Part of a small language model's weights: 33.4M parameters, untied embeddings.
MLP neurons of a small language model. Each row is named by its layer, matrix (gate and up: input weights) and neuron, and shows model dimensions 16-143. Each number is 128 + 24 x the weight over its row's rms, rounded and kept within 0 to 255. A neuron's up and down rows have the sign that makes its largest values positive.
After each neuron's rows, "fires after" lists the tokens most often just before its 100 highest values on Wikipedia text that the model never trained on.

L15.gate479 [148 132 151 131 170 141 154  96 143 141 125 157 151 168 166 113 138 171 121 144 156 132 127 153 153 160 143 136 119 132 199 124 136 155 170 125  89 122 105 114 129 117 113 118 132 134 136 102 117 149 100  80 137 113 125 132  87 128 123 175 107 168 107  93 172 139 127 143 104 104  97 128 137 118 115 129 105 153 120 139 111  87 111 121 101 182 135 128 124 117 102 135 119 112 141 144 114 148  78 106 134 132 149 142 156 117 173 115  57 139 102 101 144 104 151 101 125 135 125 140 105 114 163 134 109 157 111 104]
L15.up479 [158 127 127 109 101 150 153 160 140 105 169 127 156 140 111  99 126 115 146 136  98 135  88 148 135 106  96 129 138 154 109 147 116 120 113 120 129 144 150 109 148  97 113 130 119  90  83 146 169 115 145 115 112 125 122  81 144 136 135 120 132 132  98 133  77 122  82  98 136 161 126  99 140 119 112  97 115  81 125 142 140 121 128  93 120 164 103 121 136 140 170 109 136 123 128 101 106 121 165 140 196 132 159 114 106 133 140 148 199 142  91 107 131 124 148 146 141 147 151 153 144 165 146 126 138 182 105 161]
fires after: " ", " the"

L12.gate226 [135 117 106 125 121 149 135 134 109 118 158  61 127 153 141  78 106 151 126 131 146 131 137 105 145 127  95 142 141 142  97 144 116 145 128  95 111 120 140 107 166 115 156 119  85 121 111 140 136 122 119 160 164 157 138 136  90 113 162 103 145 147 165  91 137 132 110 134 159 127 119 138  84 132 103 167 156 110 185  78 100 137 133 154 133 126 106 131 154 109 159 149 170  98 105 161 112 140 159 116  73 128 105 125 134 112 131 130 116 146 138 176 154 127  87 128 118 121 125 123 153 116 125 105 131 122  87 142]
L12.up226 [119 157  91 133 123 130 128 138 134  96 155 107 143 125 114 144 164  85 166 140  97 154  96 109 129 157 112 137 119 123  99 148 133 135 162 125 152 177 148 117 151 164 105 119 122 107  95  80 129 134 102  90 150 116 119 103 162 121 151 111 125 150 135 155 101 149 119  98 101  60 132 143 155 112 107 168 152 147 159 120 119 136 134 169 126 161 137 123 143  76 143 104  98  73 116 104  94  86 115 116 138 134 159 136 129 112 134 128 142 121  90 105 119  89 129 156 122 125 124 134 139 139 133 144 120 139 106  79]
fires after: "\n", "F", " more"

L19.gate323 [ 84 144 141 116 125  76  95 158  96 127  82 148  81 113 169 138  82 169 130 147 161 123 105 137 141 116  67 125 131 137 157 115 152 145 111  86 123 138 148 123  52 126 106 145 133 111  82 128 113 163 122 125 135 157 125 137 122 180 101 168 128 121 139 120 159 127 127 113 146 167  85 141 102 149 113  92 153 126 135 136 119 139 140 134 142 173 117  80 133 116 138 126 124 123 148 135 135 129 129 142 119 115 106  85 159 167 154 126 137  99 135 154 166 157 107 130 141 106 122 134  78 146 143 132 109 147 152 141]
L19.up323 [123 124 129 160 123 104 120 104 143 103 148 108 119 110 141 107 145 173 145  93 151 145 134 197 144  87 101 140 158  86 141 120 150 129 102 126 133 108 111 123 145 146 122 105 129 132 108  76 112 121 123 147 122 125  96  73 140 131  82 102 101 136 115  57 144  87 105 159 139 148 157 144 139 114 155 122 129 132 136 132 133 108 129 132 114 168  98 120 140  93  82 157 120 117  95 145 144 128 107 104 151 109 128 129 161 141 136 146 122 116  99 134 121 105  76 149 102 139 143 136 153 110 132 113 161 129 128 124]
fires after: " |", " ", "|", " was", "0"

L21.gate1082 [128 120 119  75 108 156 117 120 118 139 111 176  99 173 143 115  90 109 145 108 149  97 130 139 121  77 134  96  97 132 168  89 148 168 160 153 113 104 140 137 112 106 120 116  78 154  91 106 165 139 122 125 160 124 150  66 105 115 102 127  77  92 168 127 134 145 155 130 143 155 145  91 142 151 105 152 179 139 106 142 159  81 143 117 145 127  69 153 172 148 145 100 151 171 132 147 135 149 172 109 145 117 109 122 105  98 118 113  59 120 122 116 130 138 102 108 154 125 134 116 103 183 119 151 151 123  89 108]
L21.up1082 [133 135 115 111 143 112 107  91 121 127 116  90 132 135 118 133 127 119 136 136 135 106 162 124 130 142 109  99 108 102 122  61 111 123  97 126 144 154 113 106 150 103 101 133 129 147 190 150 119 120 112 114  87 142 141 142 131 203 124 182 130 128 155 151 149 131 122 135 133 137 138 121 114 127 124 128 138 134 134 140 175 126 127 131 119 112  91 128 134 125 165 117  96  62 158 146 110 126 179 108  91 166 151  93  86 127 110 156 128 115 100 130 138 110 104 150 119 110 140 118 127 150  99 133 103 120 119 162]
fires after: " ", "-", " Air", " F"

L21.gate331 [ 79 165 150 127 147 124 151 117  87  99 107 125 161  80 128 149  98 100 151 130 131 129 101 127  77 145 138 121 107 103 126 165 153 152 141 115 153 128  77 136 121 156 102 139 126  94  93  87 154  94 121 123 119 120 131 137  91 120 155 138 114 131 126 103 153 125 139 134 133 147 118 154 107 135 124 112 123 112 129 175 113 119 100 120 137 143 123 115 149  77  83 149 103 129 152 151 134 163  95  94 116 109 150 118 152 115 136 146 181 120 164 144  86 142 127  97 135 115 151 127 107 124 119 106 137 166 147 146]
L21.up331 [ 91 177 130 149  96 147 160 163 136  89 134  98 124 135 107  98 116 121 154  99 113  74 107 125 115 113 130 133 132 142 140 114 138 124 126 139 153 108 115 119 137 110 103 151  93 167  90 106 110 120 127 183 132 117 112 136 127 146  98 112 140 153 108  86 155 105 157 120 134 119 105 166 137 141 152 156 120 130  80 106 163 115 112  73 162 134 125 135 132  98 149 130 126 140 122 119 100 107 128 168 151  83 110 104 140 123  78 141 163 123 133 134 122  99 140 143  69 132 133 173 136 143 165 140 116 134 155 150]
fires after: " ", "|", " |", "–", " the", ";"

L21.gate137 [126 121  71 121  88  86 116 159 136  82 141 111 135 135 111  99 109 147 115 158 149 141 139 138  83 110 167 127 179 109 139 151 151 163 149 174 131 110 132 173 120 140 122 141 160 105 105 129 141  96 118 137  95 108 133 120 132 113 100  46 128  94 138 109  93 110 136 136 131 131 142 123  67  94 138 139 156 123 103 123 186 118  97 111  88 155 112 122 136 144 102 120 184 104  92 124 154 104 141 124 102 105 127 154 148 121 131 115 128 132 142 116 108  83 135 151 114  92  95 139 122 121 149 122 144  81  98 160]
L21.up137 [147 143  72 118 127 112  76 145  83 107 120 130 124 117 103 106 107 143 110 151 129 138 106 120 155 126 134 121 131  95 108 127 139 132 134 174 120 122 117 150 114  84 119 108 144 118 103 178 157 143 111 150 156 135  96 134 110 182 115 139 165 110 111 124  76 112  97 159 132 146 134  97 132 129 126 101 126 121 132 159 145 136  98  99 139 151 134 109 101  84 135 149 169 156 143 130 166 145 148 145 121 110 135 181 105 150 133 112 141 100 127 153  94 107 154 118 149 144  96 121  86 119 129  73 146 109 137 133]
fires after: " ", " |", "|", "–", "-"

L12.gate1149 [133 116  75 134 140 124 120 131  98 129 119 121 114 142  93 125 136 149 133 117  97 125  86 109 123 155 100 157 139 125 139 143 111 141 109 114 125 164 132 108 138 111 123 145 167  90 110 137 148 117 145 128 107 156 148 144 128 133 122 102 140 133 126 132 146 156 117 146 178 151 125 103 102 119 146 141 155  89 133 107 151 124 144 140 118 168 122 111 132 119 126 158 151 159  70  93 118 171 147 127 144 134 126 123 107 166 110 153 178 115  89  85 124 147 134  96  95 110 127 138 127 133 123 128 134  93 149 140]
L12.up1149 [139 106 160 121 115 126 130 120 118 187 150  97 164 173 118 113 149 158 162 118 108 111 131 154 125 153 117 123  93 146 173 139 110 156 123 153 144  87 101 144 169 107 113  82 141 125 127 138 130 121 123 150 153 116 111 162 137 160 118 154 140 120 130 147 120 110 146 108 144 123 112 101 173 134 108 107 122 112 132 120 117 121 102 137 146 106 206 146  81  91 140 117 151 106 121  99 108 123 169 133 117 147 154 140 138 120 152 134 156 146  94 156 169  67 138 135 133 115 133 148  89 153 100 153 123 107 122  71]
fires after: " |", "M", "20", " —;", " Final", " Sh"

L12.gate492 [133 134 123  98 115  64 142 104 109 195 113 123 114 131 139 129 151 110 151  99 126 134 129 129 121 178 179 113  71 120 139  89 155 141 152 115 111 140 129 117 145  85 109 136 109 129 128 129 121 134 106 157 141 121 145 132  69 149 114 142 144 112 147 120 158 161  97 104 177 130 125 147 104 136 148 108  89 119 148  83  95 119  87 131 120 117 120 169 117 141  92 122 129 140 166 172 108 116 146 128 130 104 145 134 121 129 129 105 134 140 103 105 194 103 143 104 143  62 122 141 147 125 105 144  72 167 148 151]
L12.up492 [118 177 136 129 125 130 172 110 110  98 143 126 104 103 105 125 119  94 108 193 119 156 155 146 127 164 131 151 144 137 115 123 143 116 156 140 127 131 127 120 126 138 124 163 170  95 118 104 113 110  96 151 111 151 162 141 111 161 149 130 167 114 180 125 122 142 110 114 116 111 123 109 132 150 160  65 160 135 132 170 128 137 103 115 101 122 173 143 101 145 131 136 142 128  94 123 156 122  90 139 141 125 136 161 139 102 147 120  77 104  87 190 134 111 127 128 108 138 109 122 145 131 139 120 121 169 168 137]
fires after: "===", "==", " (", " |", "\n", " All"

L13.gate1125 [125 110 117 100  83 141 142 140 124 180 151 111 140 125 129 140 135 156 110 144 120 118 130 107 102 124 129 133 139  90 152 128 110 126 140 135  98 117 177  91 119 139  99 166 102 132 135 120 125 103 110 122 107 128 122 127 153 174 126 120 122 101 113 122 137 104 186 137  93 146 132 104  84 130 104 138 154 114  98 111 144 114 160 107 168 113 121 105 132 148 176 125 138  99  98 145 145  95 138 125 149  94 125  95 163 108 151 126 141 170 104 125  96 132 137 138 130  72 138 152 151 132 146 139 144 152 106  96]
L13.up1125 [103 129 153  71 125 100 144 126  86 120 152 135 124 149 111 133 145 129 140 156 118 118 109  96 121 151 121 130 137 177 131 148 136 163 141 148 141 111 127 129  85 160 149 110 126  96 115 141 133 119 117 122 172  89 112 135 115 125 141 103 161  84 136 141 109 134 163 165 164 137 130 179 126 128 128 135 119 155 105 118 128 119 112 173 116  88 141 144 160 120  94 137 111 156 129  97 127 132 109 188 124 123 129 126 149 140  88 119 134 132 191 114  98 121 172 137 137 143 167 138 148 156  87 131 116  97 142 134]
fires after: " ", " |", "0", "80", "00", "en"

L13.gate795 [105 116 135 147 124 153 123 115 134 118 113 102  75 144 181 133 151 146 161  86  98  92 104 179 134 123 106 159 112 118 146 132 148 157 184 150 153 126 162 102 130 125 151 153 140  96 121 156 139 101  84 101 131 134 132 117 138 119 127 140 132 121 131 100 128 123 173  98  92 122 129 105  86 112 123 137 106 106 119  96 113 161  83 149 133 130 136 121 151 140 154 151 122 179 111 100 156 108 125 120 111 158 132 107 110 135 140 134 124 130 127 125 117 139 161 118 130 146 119  99 155 137 150 124 158 114 119 129]
L13.up795 [106 139 151 152 169 140 112 146 117 129  99 131 113 159 119 126 166 148 117  93 110 129 114 141 146 126 127 125 136 121 138 115 140 124 106 128 110 104  94 121 118  99 115 136 110  99 115 164 104 107 152 166 146 163 111  87 125 119 109 143 153 146 116  86 156 129 117 147  98 143 125 121 135 139 153  74 172 133 107 136 145 147 132 118 145 137 146 137 105 138 171 116 127 110  99 103 127 118 129 120 106 114 145 108  97 161 146  94 155 146 104 151  92 105 131  98 134  99 151 133 126 149 130 172 108 108  99 127]
fires after: " ", "–", " Jew", " |"

L21.gate23 [105 128 146 119 108 163 109  93 110 101 130 112 153  66  98 155 102  79 137 127 103 150 119 169 109 104 151 116 116 153 148 134 167 104 153 146 146 119 156 157  78 105 144 161 131 135 144 151 113  89 122 147  91 142 155 139 163 109 146 163 147 177  92  79  83 140 109 135 137  98 112 136 134 138 114  98 150 104 103 129 156 134 136 164 117  98 120 145 128 121 141 114 128 198 143 159 124 124  87 135 131 125 108 159 106 108 155 121 118 144 121  99 117 143 111 152 147 130 143 145 137 150 162 118 147 152 153 179]
L21.up23 [103 145 116 140  95 180 129 138 117 133 122 142 146 157  98 113 165 110 162 141 114 172 177 179 112 135 158 124  88  79 131 110 134 131 159 159  66 121 153 147 110 138 145 134 135 125 139 109 104 129 138 128 154 131 178 144 126 159  90 122 132 109 108 107 130 140 148 131 149 162  95  99 109  91 134 138 121 173 109 100 136 132 115 121 112 200 116 141 120 136 152 123 190 132 127 144 146 124 139  95 148 129 152  79  98 134 115 173 120 150 132 141 132 164 153 170 121 102 142 167 174 147 124 116 175 124 150 155]
fires after: " ", " |"

L21.gate435 [129 116  86  51 133 129 143 162  86 118  88 156  87 126 133 156 144 124 146 160  95 147 123  86 123 132  71 155 113 121 173 132 123 142 125 132 146 136  97 128 111 114 104 133 123 114  94 173 132 127 128 135 126 157  82 135  92 125 104 141 152 114 110 137 188 132 130 117 128 103  85 137 134 121 111 123  84 123 142 138  81 153  96 140 113  85 148 138 157 128 111 132 132 140 106 141 114 155 154 130 138 127 122 145 126 115  87 101 122 148 161 108 142 162 146  76 122 138 118 112 126  78 102 112 101 148  98 102]
L21.up435 [147 122 140  74 117 167 133 152 131 114 154  89 102 152 151 147 169 116 176  70 108 145 128 124 142 148 138 125 107 132 151 152 128 165 121  97 125 165  98 108 121  81 105 111 156  90 124 109 133 155 144 139 114 105 136 190  89  98  91 155  97 126 105  74 145 194 157 152 158 123  95 148 137 114 156  99 122 128 121 147 129 133  98 114 134 123 131 103 125 106 113 162 111 112 113 127  92 128  90 119 142 109 125 140 157 125 137 188 150 121 150 155 149 107 127 102 141 116  97 103  94 126  97 134 116 139  90  91]
fires after: " ", " |", " $"

L19.gate295 [123 158 101 126  99 114 133 160 113 165 116 159  86 163 151 138 107  66 135  91 143 125 130 133 183 122  72 112 117 123 112 122 127 138 163 156 106 113 109 137  72 124 149 109 145  97  94 144 131 164 137 113 136 130 126  99 119 113  97 106 111 134 124 154  90 124 166 105 111 139  96 116 115  87 165 123 153 146 111 165 175 144 162  93 124 104 141 134 113 144 139 150 101 158  98  99 114 137 127 113 162  79 105 144  90 130 152 167  93 151 172  93 126 128 138 137 146 115 116 116  97 141 113 104 142 117 150 119]
L19.up295 [ 94 177 111  91 137 114  98 107 108 139 137  95 123  87  76 123 114 129 146 155 143 127 134 132 106 123 138 104 103 138 151 114 144 105 115 160 169 131 142 170  77  78 134 139 106 123 120 176 147 141  81 147 140 131 155 124 138 115 113 139 120 126 108 110 122 127 163 119 150 116 173 131 118  85 130 145 137 131 130 105 126 117 146 140 110 133 110 115 100 129 129 127 108 121 147 109 131 136  88 110 125 146 119 183  98 110 157 120 133 139 126 152 140 151 135 154 160 190 104 104 181 144  87 151 143 100 129 158]
fires after: " ", ":", "–"

L19.gate1160 [122 127 114 141 118 100 163 122 131 117 115 130  75 138 101 128 127 146 105 118 149 176 119 105 125 161 126 191 129 153 139 125 121 125 102 162 135 136 153  96 142 172 112 123 113 120  76 137 115  92 140 120 103 130 145 127 124 114 152 118 118 154 114 133 108 123 128 157 118  97 146 130  96 133 155 156 146  91 109 147 102 152 123 159 169 164 130 130 120 100 143 145 102 165 144 138 147 103 193  85 123 141 135 110 110 138 133 153 101 119 126 132 157 126 138 128  97 133 144  91 120  71 131 104 106 125 123  98]
L19.up1160 [122 200 139 109 150 131 120 182 109 105 153 145 125 119 117 160 139 172 107 157 130 113 129  99 145 148 154 156 100 155 137 112 134 122 161 121 102 118 152  91 171 144 118 106 143 131  78 114 164 118 117 102 105 119 126 106 159 156 116 165 130 102 107 133 108 108 163 104 159 151 139 134 108 162 121 105 111 125 112  97 134 171 100  99 146  76 140 118 111  96 134 123 138  97 116 144 112 182 101 148 126  78  98 155 128 135 125 106 123 116 142 116 121 163  99 112 126 150  97 130 142  83 119 135 142 149 137 114]
fires after: " ", "2", " (", "\n", " |", "de"

L19.gate1027 [130 131 164 114 158 129 138 162  97 133 135  76  97 171 117 135 153 114 125 156 119 127 101 123 131 146 139 123 102  94 144 102 160 122 158 112 113 111 176 101 122 130 123 120  92 145  82  92 119 126 169 119 119 107 139 127 118 123 127 143 146  86 127 124 104  72 196  85 107 111 139 101  89 118 138 132 141 109 144 105 115 157 108 112 127 134 149 112  75 125 160 126 132 112 123 114 108 128 137  59 153  67 125 134 107 134 121 119 112 145 147 139 139 113 159 149 104  95 117 128 109 134  99 103 133 163 128 119]
L19.up1027 [112 171 123 107 123 118 155 175 107 146 126 106 131 128 144 155 162 127 146 167 136 111  96 111 126 133 117 105 106 131 123 100 132 122 123 111  84 172 169 122 115 114 157 108 120 141 138  84 149 116 129  77 136  91 128  90 129 108 144 150 159  84 159 121 134  28 164 116  96 117 132  77  98 127 123 140 145 132 167 144 119 128 125 109 116 118 137 132 104 179 147 130 145 143 112 117  92 130 140 113 134  97 125 107  99 142 162 131  62 121 112  95 155 126 145 189 134 133 107 118 119 110 105 115  95 136 132 125]
fires after: " |", ",", " ", "2", "–"

L19.gate49 [ 92 105 129  97 113  92 165 105  90 129 144 157 130 143 117 153 115 139 143 125 191 168 141 132 102 155 102 112  73 140 149 133 156 104 112 121  96 153 106 153 124 147 157 149 139 168  91 130 135 111 113 133 141 179 116 105 126 150 132  97 143 159 118 106 158 120 137 150  96 131 126 158 126 117 153 137 117 128  95 126 181 148 147 147 157 152  70 124 139 152 156 115 163 115 130 130 127 128 107 133 138 111 157 141 123 122 141 150  92 145 172 157  84 162 155 139  90 126 105 112 133 128 110 150 139 101 137 116]
L19.up49 [118 150 143 118 142 115 133  72 150 129 167 167 137  96 148 114 130 121 145 111 154 165 115  79 122 149 150 117 128 131 122 140 112 120 126 105 117 119 117 148 118  78 130  74 144  76 130 109 133 180 126 141 128 131 160 145 130 131 142 106 114 160 103 134 137 181 151  65 121 114 148  66 149 158 120 127 165 146 160 127 134  93 129 175 136 117 184 149  93  90 101 161 140 119 146 144 133 131 109 174 126 157 129 137 129 141 139 106 137 113 141  93 155 145 133 134 126 127 130 124 136 133 140 122  97  90 143 124]
fires after: " |", ";", ":"

L13.gate1040 [105 152 103 120  89  96 142 174 156 163 106  76 143 105 111 139 136 116 144 146 170 167 101 107 105 183 138 148 151 149 146 149 108 114 128 156  85 160 124 154 158 115  90 152 185 103 113 131 113 155 117 118 135 180 123 141  88 122 141 112 100 141 134 119 155 142 110  92 131 124 142 134 116 114 125 113 133 129 103 128 128 159 111 106 135 160 151 142 136 160 151 151 155 130 143 154 139 110 144 155  99 130 109 166 161 143 126 118 125 106  89 128 104 100 138 100 199 123 136 163 127 131 141 137 143 131 118 140]
L13.up1040 [140  83 133 127 167 128 168 109 164 143 131 158 110 137 188  74 167 136 121 134 146 135 131  88  79 135 128 119  98 136 194 121 159 142 152 139 121 119 132  70 121 112 102 153 138 121 108 142 152 117 103 146 122 116 103 162 131 159  86 127 143 124 146 134 157 128 129  87 114  94 123 116 138 109  97 130 126 158 157 102 112 138  86 143 141 126 138  99 175 122 105 101 136 167 128 125 112 162 103 158  86 112 111 127 133 114 153 144 113 133 152 133 128 123 141  75 150 139 125 119 137 147 139 119 155 132 120 129]
fires after: " |", " Total", " at", "\n", " Final", " R"

L12.gate98 [128  92 113 132  84 173 118 121 151 133 132 168 133 144  97 134 105 141 130 137 122 108 147 113 141 117 112 181 161 152 132 150 121 186 128 100 108 144 151  98 113 126 148 115  84 134 155 117 141  86  89 114 159 141 120 102 129 117  82 135 139 128 107 111 121 138 125 127 118  87 111 102 137 106 101  98 127 119 126 157  81 137 161 160 117 169 148 146 173 122  91 143 122 124 135 130  81 122 123 131  93 129 110 120 167  61 130 122 107 105 127 121 125 114 141 120 165 122 111 108 117  99 152 146 112 158 159 132]
L12.up98 [158 129 104  89 133 150 141 110 148 104 151  99 155  93  85 139 135 105 105  98 105 123 165 117 119 133 173 122 129 152  88 132 141 123 117  89  93 149 106 140 144 111 189 129  79 207 105 138  78 152 109 101 108 117  94 160 140 156 155 151  67 147  76 102 152 141 176 140 159 132 166 156 164 126 121 125 142 149 137 108 133 105 130 172  74 128 118 121 151 134 118 101 109 154 143 147 149 135 134 141 132 124 146 148 133 118  82 111 118 127 121 120 145 120 127 100 114 116 125 110 141 117 172  88 120 111 168 125]
fires after: " January", " November", " February", " April", " March"

L13.gate1244 [133 146 181 103 104 140 122  94 117 155 140 140  89 120  95 137 134 123 147 120 132 120 139 120  80  98 145 125 165  95 125  96 150 134 124 129 142 144 127 134 108 159 102  78  76 127 110 124 120  90 158  78 155 125 134 116 145 109  76 118 151 146 158 112 147 165 104  81 129 145 140 116  85 141 136 129 106 152 110 150 139 110 134 153 111 169 130 140 120 131 121 150 108 171 121 146 167 118 152 109  78 122 155 127  85 168 124 120 123 126 156 124 116 122 118 122 178  95 108 109 125 137 113 117 155 106 110 131]
L13.up1244 [ 92 159  98  97 117 127  92 176 127 161 135  82 110 153 124 100 154 141 119 113 112 160 163 135 145 159 162 142  89 117 146  99 136 114 155 156 137  82 103 104 168 124 165 111 167 120 169 138  87 141 126 148 159 137 142 121 150 141 148 123 128  96  95 108 169 134 122 113 163 139  93 125 127 105 131 122 124 124 151 134 157 120 105 149 130 105 138 117 135 114 117 142  99  94 131 129 167 141 146 111 151 126 142 113  81 121 129 134 127  74 137 160 125 136 132 114 167 104 110 150 126 152 161 141 157 148 122 110]
fires after: " ", " T", "–", "-"

L21.gate1027 [147 104 123  93 100 160 131 117  98  98 146 166 104 155 133 113 136 100 158 137 194 147 102 162 132 167  97 119 126 133 169 120 116 135 130 119 118 153 120 171  86 115 117 145 119 103 130 144 160 120 124  95 112  93  89 100 162 185 161 143 109 158 146 130 178 117 150 155 129 121 123  89 134 114 138 148 133 151 102 114 124  95 167 150 152 102 171 141  85 143 160 131 164 119 133 151 120 163 128 123 145 147 134 142 103 148 148 145 154 154  94 112 133 138 111 173 130 109 193  99 108  74 148 138 145  86 120 156]
L21.up1027 [ 99 159  68 121 112 126 153 143 133 106 134 139 143 143 153  95 127 128  85 123 126 130 149 104 124 116 102 136 127 123 123 148  91 109 100 148 108 142  98 128 152 122  53 157 144 140 152 167 120 124 113 139 147 130 159 130 139 128 154 121 157 163 107 131 144 164 129 116 183  87 162  83 133  95 115 150 150 106 123 138  98 137 163 165 131 136 133  98 126 148 106 123 106 135 106 116 111 122 128 149  87 116 151 120  75 117 137 147 166 150 118 146 153 152  80 150 104 121 124 148 127 135 177 118 117 121 130 158]
fires after: " ", " (", ";"

L15.gate1262 [ 99  86  96 125  92  89 125 160  94 142 110  84 137 119 143 112 148 136 111 151 188 163 115 166 106  74  83 132 108 155 122 115 118 136 128 119 106 136 124 139 145 126 101 142 128 138  81 100 137 147 110 159 116 144 147 174 147 110 131 152 133 112 105 119 125  88 138  99 108 114 131 154 117 108 142 151 111 143 119 144 164 136 104 159 144 102 118 112 152 128 145 152 162  88 125  92 122 143 149 133 155  97 148 125 144 150 124 136 159 119 188 121 161 172 122 101 171 123 131 132 138 121 151 117 120 123 120 106]
L15.up1262 [103 148 138 126 117 160 106 119 142 142 132 193 164 130 107 142 166  89 133  96 113 150 137 122 116 156  95 100 149 123 166 117 123 144 140 103 131 116 140 145 105 114 178 107  97 148 114 132 115 133 107  89 138 128 108 148 112 164 108 108 117 163 144 139 137 170  88  86 117 167 102  96 127  72 153 130 133 136 109 117 137 110 120  93 129 165 103 107  96 151  87 142 125 133 113 107 100 137 168 164 147 128 157 115  89 159  77 148 112 176 154 176 161 131 140 111 193 151 132 179 110 153 121 121 156 139 145  86]
fires after: " ", "–", " |", ".", " N", " +"

L19.gate778 [128 121 141  89 161  98 139 102 125 141 155 143 137 149  80 126 135 136 153 135 133 132 113 144 126  79 116 134 157 180 112 122 127 164 109 119  91 155 145 125 150 107 169 131 119 176 119 108 156 130 106 135 139 155 107  85 108 114  95 121 185 136 122 117 114 166 105 152 133  86 127 177 157  78 119 146  92 149  82 126 114 132 100 144  89 117 102 137 183 109 152 151 144 155 151 138 120  83 143 158 106 149 149 111 127  95  94 125 134 120 115 104 139 144 138 156 139 142 115  84 125 130 179 147 122 146 159 154]
L19.up778 [100 144 102 168 113 107  97 112 160  97 100 154 165 137  87 121 121 153 116 117 153 134 150 182 147 125 121 107 149 132  99 171 117 150 153 127 101 134 107 104 106 126 132 150 137  99 152 117 129 150 139 166  96 118 144 116 113 180  95 107 126 144 140 179 125 150 153 146 163 131 141 153  97 114 138 118 169 132 106  92 100 163 130 147 108 181 116 109 104 156 136 105 147  98 121 114 172 137  95 152 134 112 124 151  98 111 153 134 102 120 113 130 143 166 156 114 111 153 150 161 140 108 135 147 141 134 111  97]
fires after: " ", " July", " September", " March", " on", " January"

L21.gate1050 [146 118  84 123 126  57  97 145 121 138 166 153 105 138 115 110 148 160 123 163 139 107 137 137  85 126 195 103 131 101  89 139  72  71 164 106 175 131 152 107 114 101 116  91 105 132  75 103 130 100 142 135 135 135 149 116 110 118 137 149 145 121 130 148 121 116 110 134 140 132 161 101  76 121 120 142 139  97 139 143 141 143 103 163 126 137 127 161  95 120 169 187 124  80  90 127 166 103 124  96 110 104 149 114  93 122 140 137 129 119  98 131 163 178 141 142 111 122  82 138 120 152 135 130 120 116 100 136]
L21.up1050 [158 102 142 139 118 106 132 106  78 130 114 128 126 118 151  73 129 121  97 120 125 100 159  79 150 138 165 143 104  79 142 155  80 134 116 137 125 146 176 139 134 171 103 108 122 143 147 118 156 123  88 128 111  87 132 102 116 106 134 109 124 165 124 144 167 168 170 119 152 130 128 175 129 127 151 145 113 125 124 138 148 124 115 116 138 100  92 144 103 130 124 133 170  99 109  86 131 100 113 110  89 115 144 150  92 120  93 148 151 129 148 127 141 107  99 137  98 116 145 201 112 149 170 158 157 109 141 149]
fires after: " ", " $", "–", " number", "==", "."

L12.gate981 [158 141 110  81 134  99 111 171 145 136  96 168 168 117 100 111 111 155  86 135 127 145 109  94 110 133 124 127 144 163 153 114 122 142 120 118 155 146 177 119 128 104 121 101  79 124 112 132 135 106 146 148 141 127 124 118 122  96 127 129 157 137 111 147 165 122 108 144  91  84 154 107 107  95 146 162 127 115 153  97 154 111 156 111  48 122 145 111 106 106 124 138  86  81  82 137 166 120 133 122 119  89 120 120 115 153 139 118 105  88 104  96 103 195 165 159 145 136 101 128 158 143 166 140  94 120 145 121]
L12.up981 [ 89  92 141 144 161 148 130 158 112 104 141 162 133 114  88  95 116 118 124 123 115 129 103 115 146 122 124 139 114  89 140 159 124 120 160 138 162 139 125  90 174 122 122 139 147 117 121 103 154 140 112 164 162 136  96 148 168 167 114 110 137 157 149 195 133 113  97  96  93 115 103 127 161  52 133 107  80 113 119 144 128  85 177 173 135 145 110 144 125 175 150 114 138 111 169 113 129 144  83 138 154 100 161 107  84 135 133 184 123 135  86 121  94 125 152 124 119 133 100 162 148 115 157 121 126 102 120  87]
fires after: " ", " (", "–", " of", " $"

L21.gate510 [105 132 168 128 189 110 138 134 101 148 104 132  89 135  96 121 142 136 115 138 135 114 116 118 141 135 131 125 110 126  74 145 132 130 145 140 163 125 146  78  96 128 111 129 179 121 132 126 150  88  91  86 154 101 150 147 116 163 120 168 119 130 129  96 133 146 160 101 148 129 108 139 140 133 113 134 141 130 106 140 154 131 147 155 157 129 167 143 117 109 149  92 116 148 141 144 145 158  99 111  97  98 126 111 119 183 150 100 114 141 119  88 157  73 158 139 104  92 100  84 110  91  95 122  93  87 156  90]
L21.up510 [ 97 111 139 136 187 128 109 122 118 145 131 150 130 124 123 122 106 110 127 187 108 121  84 125 223 121 124 121  97 132 123 153 134 140 175 126 133 128 112  87 124 103 105 111 132 131 119 136 131 103 112 127 112 132  98 112  76 116  78 140 136 111 111  96 127  92 138 106 168 108 159 130 140 130 148 122 134 163 119 154 159 117 124 154 120  90 155 136 100 138 112 142 110 143 144  94 127 121  97 118  89 158 123  97 127 139 148 144 140 148 112 100 145  97 125 114 121 119 116  93 134  90 100 137 130  77 118  59]
fires after: " |", "|", " ", " John", "4", "1"